{"num_hidden_layers": 11, "norm_place": "pre", "init_std_up": 0.0334, "init_std_down": 0.00714, "max_grad_norm": 1.0, "schedule": "wsd"}
MLP neurons of a small language model. Each row is named by its layer, matrix (up: input weights) and neuron, and shows model dimensions 0-191. Each number is 500 + 25 x the weight over its row's rms, rounded and kept within 0 to 999. Numbers have three digits each.
After each neuron's rows, "fires on" lists the tokens most often at its 100 highest values on Wikipedia text that the model never trained on.

L5.up151:437488488456490527541491549484475504482551472514477501497511521496524477518556538489488447511452487456506451517486489466504525517539540486504499495513484467485523505494558515475477563458494478505540501460511513446491510490493522477493495499502488465479489473506515521492483494560477456505513504512516507503474474507453466472537500538516471524521477553502513495443458539498540477536529524492519479506515504492507466507512523489505494506495538480510513491472484481504533589495501503530520543529509511486519499454497499500474464452529493519483498486492490511501510536485506512494
fires on: " On", "On", "'", "ly", " on"

L7.up444:503493485526536552482499516469448510541471500460506528480509508510547500493530510471526528512468518522546510522520436472502499454536466517491520540477532501491539511452530497517455468524506489474528540510474492478513480464488503495529500528487455525532546523524502531547463476494435489472483498479475524519522478507498513519527522482490507532492496536532519482498497504489513508516541497479487490480497529544462516516517503487509506470498493509511536480460482475495518496524484482508509500541570534479478476483491455522463501482472498489482501485483486500536510473488479487460
fires on: " (", ".", " \"", " on", " The"

L5.up127:446468470500495516522482480460480510495509512488459491489482527489528474472503508476492510528516493486469478487490523503519462463514497483479483510535539522537455492500487474460478469501487544512523497516499493480488473524508480473488511518480483518492545499518495530514485503532492492529491547507504498514522520472506487504462558550534456493502550495518494494546467558536494503498478499500488476466530521478459509533501526517493521469488511484514491510503498515469481499499526538470541484492509532523507483483463522499474524519474522476530447559506541550496523501538522488454
fires on: ",", " |"

L5.up16:523457504455485526522552488512463552507491483485467475460480527486495501508493521475500532510498480495495479539500475461487501470512515481523518506494479506496453516512496501481432493465521548473516490461475487493485490483516461490475484486520460490466547471538484522514535517505470525569490565493552477476504533470570489504485526556505480517531532491529512516496487508525531526512513498491529497470509550491482466530540481560491495499505484437516471507529452518504464496517486441506509521488535493510511512512482517485504554473492501473506490521524521501511534531500502504490
fires on: ".", " to", " as", " but", "According", ","

L7.up262:500472516490497510505517474515492529543511503530493501482502495543501522492508466485476501533490508498511468510455465502455527470481501494459501476530440482440484553481504485529495535500525527519556497500494502493529527462535476464517534534518520514483522521510531501547508513549491478495469477483553463525496504486523493472478478496512512465531470489501480519472501519552525468505534506492485512529461496498470470456480502464486470510482451486496533477461464504521508510481518503507468487482499514483487553508508441490479490517482517471492501479525470491481529486535458503522
fires on: " of", "-", " to", " under"

L5.up101:463541482457484519491483498478494508491480488480471530501538475520490487517501540481468450520497526451493481555448501471518540555499505473530482498520476487508519510503527505497468519515484503508542512490508487457526516520489465472522485495503477503501496524510543525461499509512509527494457518468518465515505502468527487490476489495520522521475489491498440495466490499490483471476510527494569486506441483527492485475460532461525473484497474471474517547521514536518506487491501506503484533479523506476521542462525482489489469501448496547494536503537481525468535543474517525489
fires on: " were", "|", " was", "{", " under", ":"

L5.up344:472487507493523482524479480487484470503489525493497524478448474509536469527480516486507476487508488474517513499480500473581476499503496495499495553478534523538513487501492507475510555501490527519524524463500505494469502572494521518506509487488454485490520509517494509514471492457526561496477441505488460527468527501541482507533492516449457507518531490516507452511464510463496483497513501472479538558476525524473537544480499481427470520522501485481471512523499449473501530441510509472515480493530496518479491495489530503496463488519503483504467529488520494512488500494477527517
fires on: " they", " /", " and", " which", ":", " They"

L5.up219:487509496496516537554505466512484552558489518483504545485494528486481487511540522490486511500477464483490495492461469462531492468520520533480459525477526516553479502455462471453511514489466503467528499503503484510526491532505514506538485526505527513498474447521524543520468523556480520515459526496528520478498507472498489528527542526477464512496523497534474499515495514456525516506492493528503496467504491485524472530476497485516486478557489497498473512472487510498488527461539494483549538475496548488447498507457474477465527469472496495460479516533512474506532515498501530497
fires on: " with", " to", " on", " of", " an"

L7.up36:522525489471497523503509450481512535539529529502505511465496518515502478522531514509500510528533486489500500486506483527463486458516494506480493495516473541487515491510529467525503490486504538493507492528492485490519496455510567500548458517489538494438492502536490482480477511513459510520481493487546467533534531518454537486481485469522487484548529471482461465480465544558519537508512514515501513489541517531542488484538512509487511492487484518515484490508518480483477515486481498486480484502480528419468492493466471503508516494475523518521463485504466504522480523501460506508
fires on: "-", " the", " his", " of", "er"

L6.up498:480503450470517496502546521439477522527538569511503539494458491489512491526513537520519508506512516492519488479490466485519513514477496489476503529514480498512495518465504525503478527475534484505532556532472496529506507503493444452462546550518518474461515505475527475507466472535508527459452517480524452534495482452486492509502488495510486504522497507447482537485497542476479528524555515521481509506477488516457497503529515491517482495479513497469513481491478466547513503527494512536487580501499516505484515491526503504470511475480526498485506488531493544481497507516482521515
fires on: " (", "-", " of", " per", " −", "{"

L8.up550:447482496479524502529444461491497519491493521500503513528440536490491453543500493518467442513514484498461477501482490487542524513491503513532533482543506502533466524510535533482456494511527478504568515467507476486463518495524496485509511485475493521472566475481516518548476475546510572523491473448493485485494540486534465496446507546504483513519502495534473522458499519506526478543544522490491491500492521502482489482483462495494500513499501514457508550514483500471480503474481461512510523492498511541503503466476543502457512492475491524496498507484521490517484461480487476473
fires on: ":", " over", " by", " around", " |", " +"

L6.up497:466460479544494499492488442476483502503450544501497514471480535493554485494489497483512491488510516485469492483524511491510458492512497465491539485487476508509473491519494523536519509482518492490530510501524498507545522502488481479495491505475472449488520509537533522502457498508463536539481510490514471484457521480496482486506516543523487497504503542532458433517482535527532540516569520523515534467521512487471488542534529538522478518508467494498497474468469456466482528489502486483525536505539510498508485527485529469495526483519488496477460521494519540502533524535449484537
fires on: " (", ","

L7.up416:492463499494505530489530549496491496496460511511495457491531518521521475520540487468549491487500528499496501535455448513521501513538478476500472511468476548545462521501483525482482482505468498517540495510459499487565479513480470482487530502497448491537511494531474515510476513482492453489469486521478508517501524477542511519532528505516499496486549557498428457490483496472501524505533505475561518448447510529485467500517496522486490507483483481494511497549493473499530504450461472530485539502493510505470500528484525509469498477497507511503477481461488490521502501517461544510
fires on: "-", " (", " \""

L8.up483:485448516532539495520492554518427495541480476504467489509480493515503485523491477489468545467434484477528505517481504487498465493504497487519521539543498457528497515477481471504472506447502471503518470481469463480548528504470483500515469537488433530469489477494490508500490454483519498537457510494549459483509512506519512497537485489487474478495467536483509501488510506462508541517543525526523453434508509466503514521482502489526532479527518510525512491493449526538508509490494492507503510546494532485507520497482497491447509499500518492522469472517465530519479524507491457505
fires on: "'", ".", "-", " same", " No"

L8.up228:499486484494509543488446543469497522517537515462461500492492495442487511500545537466521478494479497522474462515475486466482502533532483505528503512499480518495520506490498526495499485549528505501516511539517506504489438485518548444494507546483507488516486518515506541464545504490486505500488556512495452508463490495525480521499479490519492525462511524545485464519491492500518480474538507474548529522496485512478496523494512442486498474482470545489514503520521506507500506487547478525493537494511470460462495534516493507464489499450505562481513518490454497499547489502433535472
fires on: " |", "|", ":", " was"

L5.up384:493526531532510500478499489501500505474502538481474515494479485502530508495496530520532525497510448473493493466536500499529476461488486478520527495475536479497490511531536513530505503520534532517500528459488488521534486478473492460484506504497478485516537506439514536450518500448490510512487525487496482505438459518492514525493505508499521553483493513501542493502511512497475518505508509516518556518504485551474489498520504481509486500480460475514524469532472456510543487477509480454496524517559487473520500505456518470453515475505507475471463525507474531482521501468472561416
fires on: "°", ",", ":", " –", " and"

L5.up358:407475518526495533522498522495466501526452483476485498493508489532548470515489488478468528501450512472534508515503498482499518535527520434515490457507514495507518494487517492502471475505524521499491474517520510479497504513506484469516497484513416510510524466524452540499505501503498514551519488489500499503501543496492494503521524508515490511472465494463487489541480479472538510473540529495543479494463541535519487499492516517501497507522468435486508467525495508477503440499549455509545490478494551504509490501483478509478530479539475540482519519528496509471498535445513510498
fires on: "  ", "\n", " had", " have", " has", " years"

L6.up398:504515524520507507457478505455470505560509542511496522487475489486501471552507509442504481478474508536500484519500483529483465523541551490541495520465509501483495496510476501502514481514478488465540504502507478525509492490505499457484480533513491525447495486462487534500507486490501508522509485490528474463526490503513463504479520501508484530485524518535532502481503493510550491503483527563561507532544546478507504546542459477454550465490517527514495478502489507559500499509495491503459495464462499503513472496474487513449514504499492482451490459487475498522435499500494495512
fires on: " |", "|"

L7.up97:506499475471507547487483525480495524453510484455527498525503518487501457492514545477468460474466488474483495521496472454482551547517466482540529517484505512474484496445509533502465493501512534539557540507508490461487472547514478497481536496510448505505553508498501547500502498515486478513498518504562502547533501494505486504486492537495450490483482500519465552524504507483475524506495511512491524495494537539507509532490462533491452477509491524477497520510515515547510501464513497469521517528523550481493502462489497505500490477517501478499522534482501491502533535458484496518
fires on: " are", " is", ":", " with", " was"

L8.up310:503492472503487484501497496507489488501495501516507546426521513492537491524510469467459553518458465541468481503529498509491501496522484476496501549488452541503490543514485465498502493509454496507508503524483509460554482506510536490496513524488507526489480492527558530538493490453513498498479495473470513495523490480511475563481514485528494537527547498554469517470485480494507531472477528479535492514499553450499494507518521546519467453494494496518512537532465469565550531519490508509537496498522508507424484508482510477464511528490524544495490496469500507533487493530512472486
fires on: "-", ".", "–", "="

L8.up614:482487515551512489527485509453444513547463505493495479481481511508524502537538483492524465520454541485512462508539495486503486511490474468441513499502500502522492501540518521483493523486489454502523489506483509473579522517502559451500498497487492498510540488548488495517485503537520538506525517520482521514483484498440493534533471510488508495494485486499540492516483509530540525551520519479526472479515511476476477499504520506479501486492494510525453526478452459519538520513522537469507571527499481466462507503502511520449489461521510509505457474485462518504505503483529517476
fires on: " \"", "'", "\""

L7.up618:497491491450496488489498498469485499526520518520503535476513496500532461493486531483473474456533462498507480495493516467488507524533475495508496504555504458499481519509491516531531494488497493464574473486524482507526471505461510484486525504470480500531520476489503459473461501475488501482514504512521499510504492546514513465505515488496439486490488519464478484572536475498470478483484541503503445483482506496493493492467475456500525444522514542543482539458497472515495508525487500487509527514488526504497501490520458486469486514469525482491523482495476557537478538497533539457
fires on: " |", "|", " 1", " on", ",", " 2"

L7.up204:472474483536508490499498513471465498545464512497495461511481440455515504527494554468470461463507537477495524534491541464541445499521520502518540482469496529540482480532501507498459470492489475542556530485548471498474458525484506501514497530484499499462497470522550527523503519463492528509515517471525468505484538493509492515486501497527464494525540520475489511478474501532541517497512508549549527507514515491493497544503504520505503461495517479479491506517494529516499505503507467507521527548532512519474482487447498506466506516444514471504488511475515519554494506477477516496
fires on: "′", "″", ";", " |", " sur", "."

L5.up328:484478466472523508498467495495501501512508477492510507495508487483518498470487517494481495557490500483508432466476520460469535469570490526511514526467493461496506521494494495477496552513528488521532524495516487452464488486474495501509442482474502492451583526508537474535513483513494459504497516497519527499487477497478470484453530504460481492526467554500472531524561521487517507530493504485495518440472541518532476486500463492508492503482524462546528487502540537521498495476569475486520523511537504463487436479542503513482457493504498497518479473501469494494513551522451516483
fires on: " |", " by", "\"", " in", " ISBN", " of"

L5.up175:508523508500511513507511469464493525476447494505508534479464518493522489498500533486513530457483524496482460520474483491500434484485488471506533500519487510501483490485505511519517490521498469493483442513489508500454505498472526480467459518495476494450535495498512520510444503501472509553463469496445470498517515503516514520466509533518490522467520477496507487479429547511478497564551517514520491423494506505497497504471472528523472532521455501521468509532487549480515536488510485523506474507513512473498460514479534486482527479515497454518473530505480516529512493524483536507
fires on: ",", " such"

L8.up454:506483530507540498472495484501521506516498525454444513497486497507515500502507552470494508441471468481548530486517473511533507520518519488486506560488544469494471493500484490487512448544503504513519478536469491468518457477496514497507483521503509483475489526493516521475450467486497520506475485537523479489455527553515516527511485479500507554505456520485471506502482473485488466501507505536534515482532486541517517489459452461487464509503494498488493519456516507500509475477458467498555515477525496505501521519474549493522473489442506513475506481527504535498500491514490493472
fires on: " and", ".", "e", " which", " these", " who"

L7.up355:476491455525506504550470544477486534500489456480525526478526470501508494506532503500537515510501491501485500511494481469512485519501498521533533503458532474532490537538520553489483470493488495464528524506502470479492503534468487492504495527494498489514492500513487489518469468538486481557529509451487506461498480506525458502488523495533490496514504496522515472437517507506522458501476515494504469509479459487505473508513497523498463513499451454492510552483492496504509499522483483491543529490485533498485523474509515465515499442441479508460489570463458474530497540458500557492
fires on: " not", "ly", " is", " much"

L5.up20:473441519510516504472504503511463499478475560483480487475493521506524500520521489439555502518482506475488490507495527485511498509559475491503498465467501540476511480478483490472471487444522531511541476524485498512519490499493502486491488497516476556533542471512480548517513499503505500507510518487479498479468518480559536574505521530476490544476498514536456451532461501522492500545537500509513547464514549488538487547519502537537509444511481472527476529478498463473476513494515521485500504491528518512484480461491517478509524446484509508487503518494479488518484535466503508500
fires on: " \"", "s", "es", " res", " un", "-"

L7.up211:498448498511542480517547453448484477542506508500504536498482509487529468544463474475476488437511504521502473516463479475502485516552482463514518525516487513558537506494525495493474503479515550513500484494515495525445479525476517478479499490507468501488502500537525517493504522508503539508469478492502450507523544506490514530521525497487508486518551481501503469521479513482575497490493542497524577523518527446540470533491510515505516469520454499481497464497461520477527509473501492520466523477506507493520493469499483496456545524523496522489497446513545497516492469486534489503
fires on: " as", " |", "-", " /", ":", " made"

L8.up597:473487544496535515487497501494460525539479484471454516500484511489524498496493514506508502493490463480469532498506471478497507468540519461555516473467513472521487525531461492504473513503519482471507472477517488461516500522500487504541500525468458492495539485465531510454516468487478494496471492521557480482509566549470507503498484535461457469496501507484500497483511459525485509514515534499483528522544489511527488548500464474524570490498503512487535522471512472535471453501459531510444514479540520486484501478517500499461530470500494495485523483501493482485506529502505528505
fires on: " in", ".", "%"

L8.up321:475527512443561518492482459460480496554452548513500551498523498509502470525511517470527512481513445472474476534530494468523458469488482539483465510487542497482502489515496485510510468493480489498527468507497487507512479501485522475493484496499520491520525469522447468468447478465502543496489531466554489494502521471497490493466541490515475516508518489465500452487519518491506499540485525517492459514495506490505528472536499516497510516565484527543470552454488502495481503488511502513534524534531524515511458512470514495503509496497472464515491497482479491507506497569539507481
fires on: " (", ",", " and", " |", " of", " the"

L8.up20:481466505513501493541511550511451492487526552511501484506512519487512507486497518478533505555513514471548507477502491485483501555535542489480528498497506495546521488546504519472542480502534478487531493473475495456474528507468527468500482478509497497560522494524506491528470504550472534518535505530499513507451523533477516526497481534503487530480494518533469561490440494530517490481521513467501458490506522496468482543505482470447506481506503538566487525481484469453506528504494473476509523490522484502504483473521504474484499449515513483498512477480506478508498535469528528466
fires on: " \""

L7.up185:487466535482513564507523489506496503505487489532501451507469531477523501545488491504547490478465481517515491495480492476552460520498493490491484563476539487459506484527466511497485515497491504511509488470456467507557476527510537475517500518495485477485519467515495510495533509487493492518475526480500540465534520470491508545498542494555477516460539563496489467555474476514517513533538516487518506510539494502463470520485518504458492495474506464486436469512531519549484495473473463530497527523542496496476490499495534474505501476480492478449513527526482548491536496524506473477
fires on: "-", " and", "°"

L6.up18:498489495525481493511493519510442574546512487497500497496514520520525490456554538481505500461481510491531484507458517485470539410498507478498481504485475480526463507510508498491495481529490519482579465472484516430542538490522454496522485531531490496510493478516524493481510495524493490531507504484509518454467508487458480491546508513504482475536473502516471466480515483539523479547509500510527486477486531494506483501509481473524498512528497510556490547445474502507486528467504478495512502526552514482505508441493499463515489494482488508515508494479500506515518491462505547531
fires on: "'", " to", " is", " on", " More"

L6.up504:470526537486525519496536458473494510517515467537442470503419514520517501515517492514478540477480491506484485463522479468516503527519467462515535524478502525505509494529457542517474529489462476518525499478485484510537488509509517446493530516491487480498533481498470524522523471510480538459491559499484507491519482486491477502509499502508509513544492551476488459529525483502493512486518517509544533481480482449492484450479530511454511486483511499529504483517472509506522484501527507487481514548529480485473506472506529473450508472493524534461535468500481525495504525563466520454
fires on: "-", "°", "–", " life"

L8.up126:451481501517564517495476486515493493528483497473472542491556520506473483504541505490513525483453493510531498519508464451545474467540483528513496516502551487496485497467484513479469518466509503458553475497478487491547505482472476486552527486488506477477526492494513524487461495486509509520492509484484514473557487489529536521506468508488471485475520472543486491541482501481509484542504493527502514487498491498524485460530485486518467472470483477513511531498568499474509537488509463513561498522533557537517534523497506494497532450478501493470477525528482527480527492509500527479
fires on: " to", " in", " on"

L8.up338:500495512472474504484453534510500547475470530526473532504471521491519461478518487507473468544508443494509468489500468490467458501547509496500525497476456489472497474486478456518518498481522501499470494479487462464482492500503519513473513516503507481474517521497533540536487474539469505511491528473503514496503477502510499514501569522505512491457508486477512541471516492522521503537488509526522485467519504471532474510503478526465530516520495530513494500503445486470514559475511481533548523476515520469499484491489534436513464516510510443493489499524498510513522458524488483487
fires on: ",", "st", " with", " k"

L6.up462:479532483443513593488517514483508470506511506480487520499504491517512456507550488459495532517544491517484491558493490492454496454503533501534501516518560470456534512482502482513490496500463486476498498500498493494527511499467510477461432511524466506458514517467498505493507485463541494522511500449572479505527495528510502519447514483505492531490478469491488521473536490464521501541490517508496485515494503531477489519505489468510529471528484495511543533533495523478512459499514509483474491487492518480497470479474450513463512532488498532482495515521508481523542494498519502537
fires on: " |", "|", " to", " of", "2"

L6.up121:473487519500491507512489456497478532518485513500511516490474486519496468549502496526521499465526496487490463480487454487534471530535522479512538505516515464570460516530532486468491513527516543509510494468483465490458496520481513491480471482502499526493533476515508497483507500487484541502490522502483458481460493513536479557500539535499484551491525493530544490484470515483527482486510514487503496516534524523502481511496472525470508506558446517499486473501460461498487494518507445498481552517549494519531504500483533505467533484513511546484497500458518498503506535501500566447
fires on: ",", " where", "S", " /", " and"

L8.up320:484462484550507514513523508441514500505522532479523497506454526458526509496485501511516527476522487469530488478510512512512532480489532487500515520500511454495506531533474485512518487469527476450559543481521493479545457522502499464549463493493520469521490524509503545456470474504455521513475485522514452470494504492557515483498492509476472495496472512515516471479514514475538494496509521525507537474533483525440487535525453471509517512471481500501498486498506450488486497459507453491517500510542487470485496482508509501474505486525504523484510487505531538489505488476506513496
fires on: " as", " /", " and", " which", ":", " that"

L7.up361:494529440514499520512504485501505527474516525454482500501464517508522484544532498505493497525509485491526480448446514479516535498523481496490527530492503452487488529501502487510469540521513487509558498473453471506489472516518469451526458539513506517502528516473495496475502486507507491481491519507524476490547526493493478503538512507520504448506539520482488522539486505465528504526492493514490465478495504487425451544577476489531471517507432479499490492490540483512523483501513465523514443491494525515495484447488515486496490447502503518511513477546540521508513477511447467525
fires on: " as", " in", " to", " /", ":"

L5.up212:459486476528508509500525469501506481512471490479507454506478494472504494496515525529486496549547473504454438506494501527479482489528487506484536513472480462478479490504505509483461514501506512552507484511496455444487474518470532515514483478496490546447538502495527509453532513488498457535493508463515472496504522539496485502491532601505509506490515484506505497490486516470505565535506517517492500511496513487463533495499486515493475476519524523519494485470521538515536538514490496491498500512510533503503460456438492509505492502468512472520450509518472513530480518525493496491
fires on: ",", "\"", "ed", ";", " |"

L5.up603:504501497510504513523525525472457491476507503478537496495459516494520478527493490448509506514523517526508505479497527482522508544494458457516555490475463472481512494521486526465482508493482461517578514460491484485486499522489500454485442516502457552519496447514492502502478489514510505538528483479512487497515469507520451510507512531566478514530491490519496514516473539483525496501499501505489480518516518478512451523531501537496472493498468474515494506499477487487567479504487489493520514511540518473484518487491499483478489491540500546469504532474505464517501512488531539513
fires on: " not", " is", " re", " was", "/"

L6.up243:432496472529485526456504507501476468451456493477516447518534478497542486523472485476480498561531516476469470510472475515502489489527485439491525480481542519511508507517481452504496513549485462460491487552507488527475485490531501495510481522472449507514493527529459519489492475495549547502504533498538452499495508489516510506473515517494500518483489494517491531498503501464540526543527516493565454504519537529494508505533525508523495472497462461495531491471501524475520467534517493490535507514506482521486460518473535477476514503495502546479531468519481487501485501462507480529
fires on: " |", "|", "-", "s", " be"

L5.up46:492488483495517510495505490489483524504488532457543518513457497477494476493471502509517521497510538467479517488483511444525489483499517433508520496487525520528496469475465478516508540489531523466502477541500501512498515566442510476493501488500520490494496486511513495525487484472524508530467522500488468499483563471530514531497508497421471510466494461508481462523455505506473575500486507481498479485512481496516484496484491546510519516532488493471448506534464499473492500510528481482545498472521536478498479513495534483464535474516522461458474514504514522552500505481511525490
fires on: ",", " res"

L7.up299:466495510502521490506485468459491506498488532477524475537469516457490481517487512539544509492519486501494516486479478482529511497539509458521511491470476546484451503514489453534482497522522455487566485484480487525515534515476488483477489516507479554479507498507490473479492485534489525507508531521524443466521541478544467520492535511502511524496513502497488514512475493547497526488487516494528486499507547490470484531537505513528483521517474439484465513525469489521464449489467489510545509478493464540527530502507568497468547449504506488481485477544528522510501464495497531513
fires on: ".", ",", " ("

L6.up107:500456466567528476499564493472482519506534561504497520469500488499514495526506495487514496506508494460521514475472509495486515456495466491489524499482511470499524500464506486497501523431534488491549512484498496518488451513483488472483468562535521476473520543491504464498475483511483493511457506458558487528495518466505449549523466512475504469493502540513527541478482521474486507555496517521494483472495486523465501508524481505475503515515493447468497505503486542500500506517546491517517497498506539478454503485503487509482521471510497513469515525537493525511516452491450509551
fires on: "-", " or", ":", " (", " ver", " of"

L6.up427:491508502449546488479514525498464480532498529496474504494473517547512526506521526501547489519494466504515537452513474497477532474507493494505477528470512519513507498486492519502488535497475494520523487473496510505531502481484456476501517497511482491447513516498494489528533502529486568488482494508547514480484503468518524486544479511451500495525508547484498497471515476498488502513492531538511519463535486505466481490518526505496463489510452501505492529511530480525488521498494508492501521482475480488486521505511528448471536431530515440425548478480514533476480518495451533460
fires on: " (", " to", "–", " the", "-", ")"

L7.up354:491457507487496535516504532464448500463487476505472497500495535493540449507479515485490493513483514490494530510495513492509504466538503432520536478467464521508477515535479501499491475523514441501520456493494522479486488546491498484502437480489526506512507452572499513539494520525521539500507496459506509500530499466488516520531508527558462478546511490524490481477487505503514480487546533517485531473494525489509441503492488559502504475466485486506461538487494482458471508519503487465561480504471521532492517509511512482460546456494494496489507517468511505476515524506492496496
fires on: " has", " after", "  ", " not", " had", " re"

L6.up40:483447492486512526503534478492452519516498495530511514488521541501529487524497503522526557506441536504498527542505479487500498508485469446461521502499489527487468501483492526524526485498501508473504462493488504518520502535477468431484522505489498471542483476521473471539476517504495464500457486496495504485558520453491517508500498492464500466510519496493499437524445493520461523484497521501549515494496484475468481467522548534536476476504511463488507496499469513525495516531505541528545507494487501506437483563520470452485531519492516446498464518515524526496514461488511521512
fires on: "-", " inter", " (", " vol", " dis", " ab"

L5.up1:503489479458512513535471505483517516484496503485495521466518533514498505504486521516498487546485502500532492494471502504515487463506494495479496510494546470517445529484461510522451504524469473473536514529477504468522502457499486483527489516518472468483562499505548484502494511511504589536511467475505484484523504482464510512501510493514456500501536538506465466448495508508488480493527493494515511477480485493470496498497503548508447509545496514476493570490503505478511577460517488477542486463459522469483531519499503469482538520507495478476481523530466500522507531494481531533
fires on: " of", "=", " by"

L5.up118:465462474546462468520496482481458498517477522488483490471494531528543452471496507521504526512522482539498460501504504467514511502528495506495536484493480496503464491515521507498461531529511530536491521480514501453478497520503536478538499465484483476481542519504534516452495499526471496533503493497510471528474520550518505482470484516483515482550499495497466495549509524552517561526492512505488518508476475522495474488479486472522445480502503512524494493504470515456513518496506522485548543496543495515512517483492486490478490498489498492509466525501507500524548510461473477510
fires on: " |", ":", ";", " –"

L8.up94:522514533489517513483487482484440506524487500484509493446533523489515500572506474427510526517486526477505508502498470471535503462507478508486507518482493486516478502485488503472515482458484470473575504454480477503494560511468464475492463542520491485521495475495479468532461513530507555524487494499532518521518516473557527467530493516496485526515486500540497493480496551496519518513550501473507511489526474513522465503471508484484487494516482492530444536508477476512527457536505493507504503547516522492470509500530477500492514460487511491486507498498510512547530520494526535487
fires on: " (", " un", " for", " \""

L5.up601:469486489524500483481469491451443538541473504494497480466534518429519480549498487499502504537494524494487500520501478505484526509483517466475528486474502552510485489513510489522530463511472523481503548501490504481530532485510515485488473543502506509499506501516525497522491505489485506476510505502448457502519528467493512556496522491490505516537546494510497501536433499536522536488463528490523537543522512501556507491489503548528490477497477494532522484519496456520518490505462492502518515530507507494470505570467475437454532507465496535466495535496482503535520461535503488489
fires on: "-", " 0", "–"

L5.up333:481476507531493496514523515481475546499466486515444430496534530533539480543473508505494482490492545486483521471509494494500530482503497478488496475463485522549482496514535517499516500490530537488520480456466522515535498476454498492484502506500484512546524474476533513518480535487494509482485494502473454517463485485504475543520503505467502536487543527546501487488475486539485524502497540511502526442476506479499491484521502552493460467470449476485449551522478473513491496487501462501485559499502531497490509530519485443491530520499514506503499525470506498512522512501511492532
fires on: "-", "–", "="

L8.up451:442489475516494499522509468451503492515469515501524480473501476483516516510524523525520522506527515511489510496449500474493479514538497491472534484483522538486488522519460442479500483479514493484546477519525521480492470535498490483485533485525510478509479524550491509520478474545492508523479471488469488482490542467548507539532506513432475488525463530525498494532502521501517481500480535509549536462552542495455478559496490535506508501526469494498484512449486504457491527512512492525500551506518492483477471501513519457513517489527502514460506499443514499539494481513487547515
fires on: " res", " a", " ass", " un", "ass"

L7.up283:438461512495509490496536522470473491502476516520484505497505515521527464507522502465495548524504487469468513572486492447474509508557555470510509467499443477504528509562454499497485479479527499503547474526511486512536468565516483485519482515482479482501483482515514543472528494458484497466473508495535499491490508469505515510518522494521449492500466475503475480513517487429500537525518520495497507511513498456493484522492520495492492449489470461506496505442477510505461518518543477522510545481514524497515529524497500468482512497507499495480507497502456565494512508495459515489
fires on: "|", ")", "-", " exc", " |"

L7.up265:460484491508518492531493493475446571514480523469519503481515514531535481545510511515490514486482495501513478461449456480510495494530488507506521512501512498511468498488528520495480467500490525514538497511502504490513506477482532472509500476491472508472550478467516473523485466525486569536517508484546500490471490511522503501528511534466465514520488526491481507471460463521499496560478506477494514527474528473462487484466481530535494522482509473497481563466486513512476514496517449498505507511518551538486513526466504498473509494444491520481527507558443485526505511486477543506
fires on: " by", "=", ":", " with", "."

L6.up201:448474497446471558516457507512463504515489546485522451465497509531494471504510484483527488506548473501507467466463459458519492524516508502449517545480445513528468518500504506457474524496498491487543436480495495455517489521490485479475476519490501474508542503565478500501502483500489515506508520486475516501489481469530501477494497549511487529495502466498513469527516487502525489521529517488514506504468539509516461547510501503471479515496499513541494478475452445512507479506535505517478516526549506485471448492463507452490539473494493474476502496469545504491540528479469536463
fires on: " \"", "-", "\"", "the"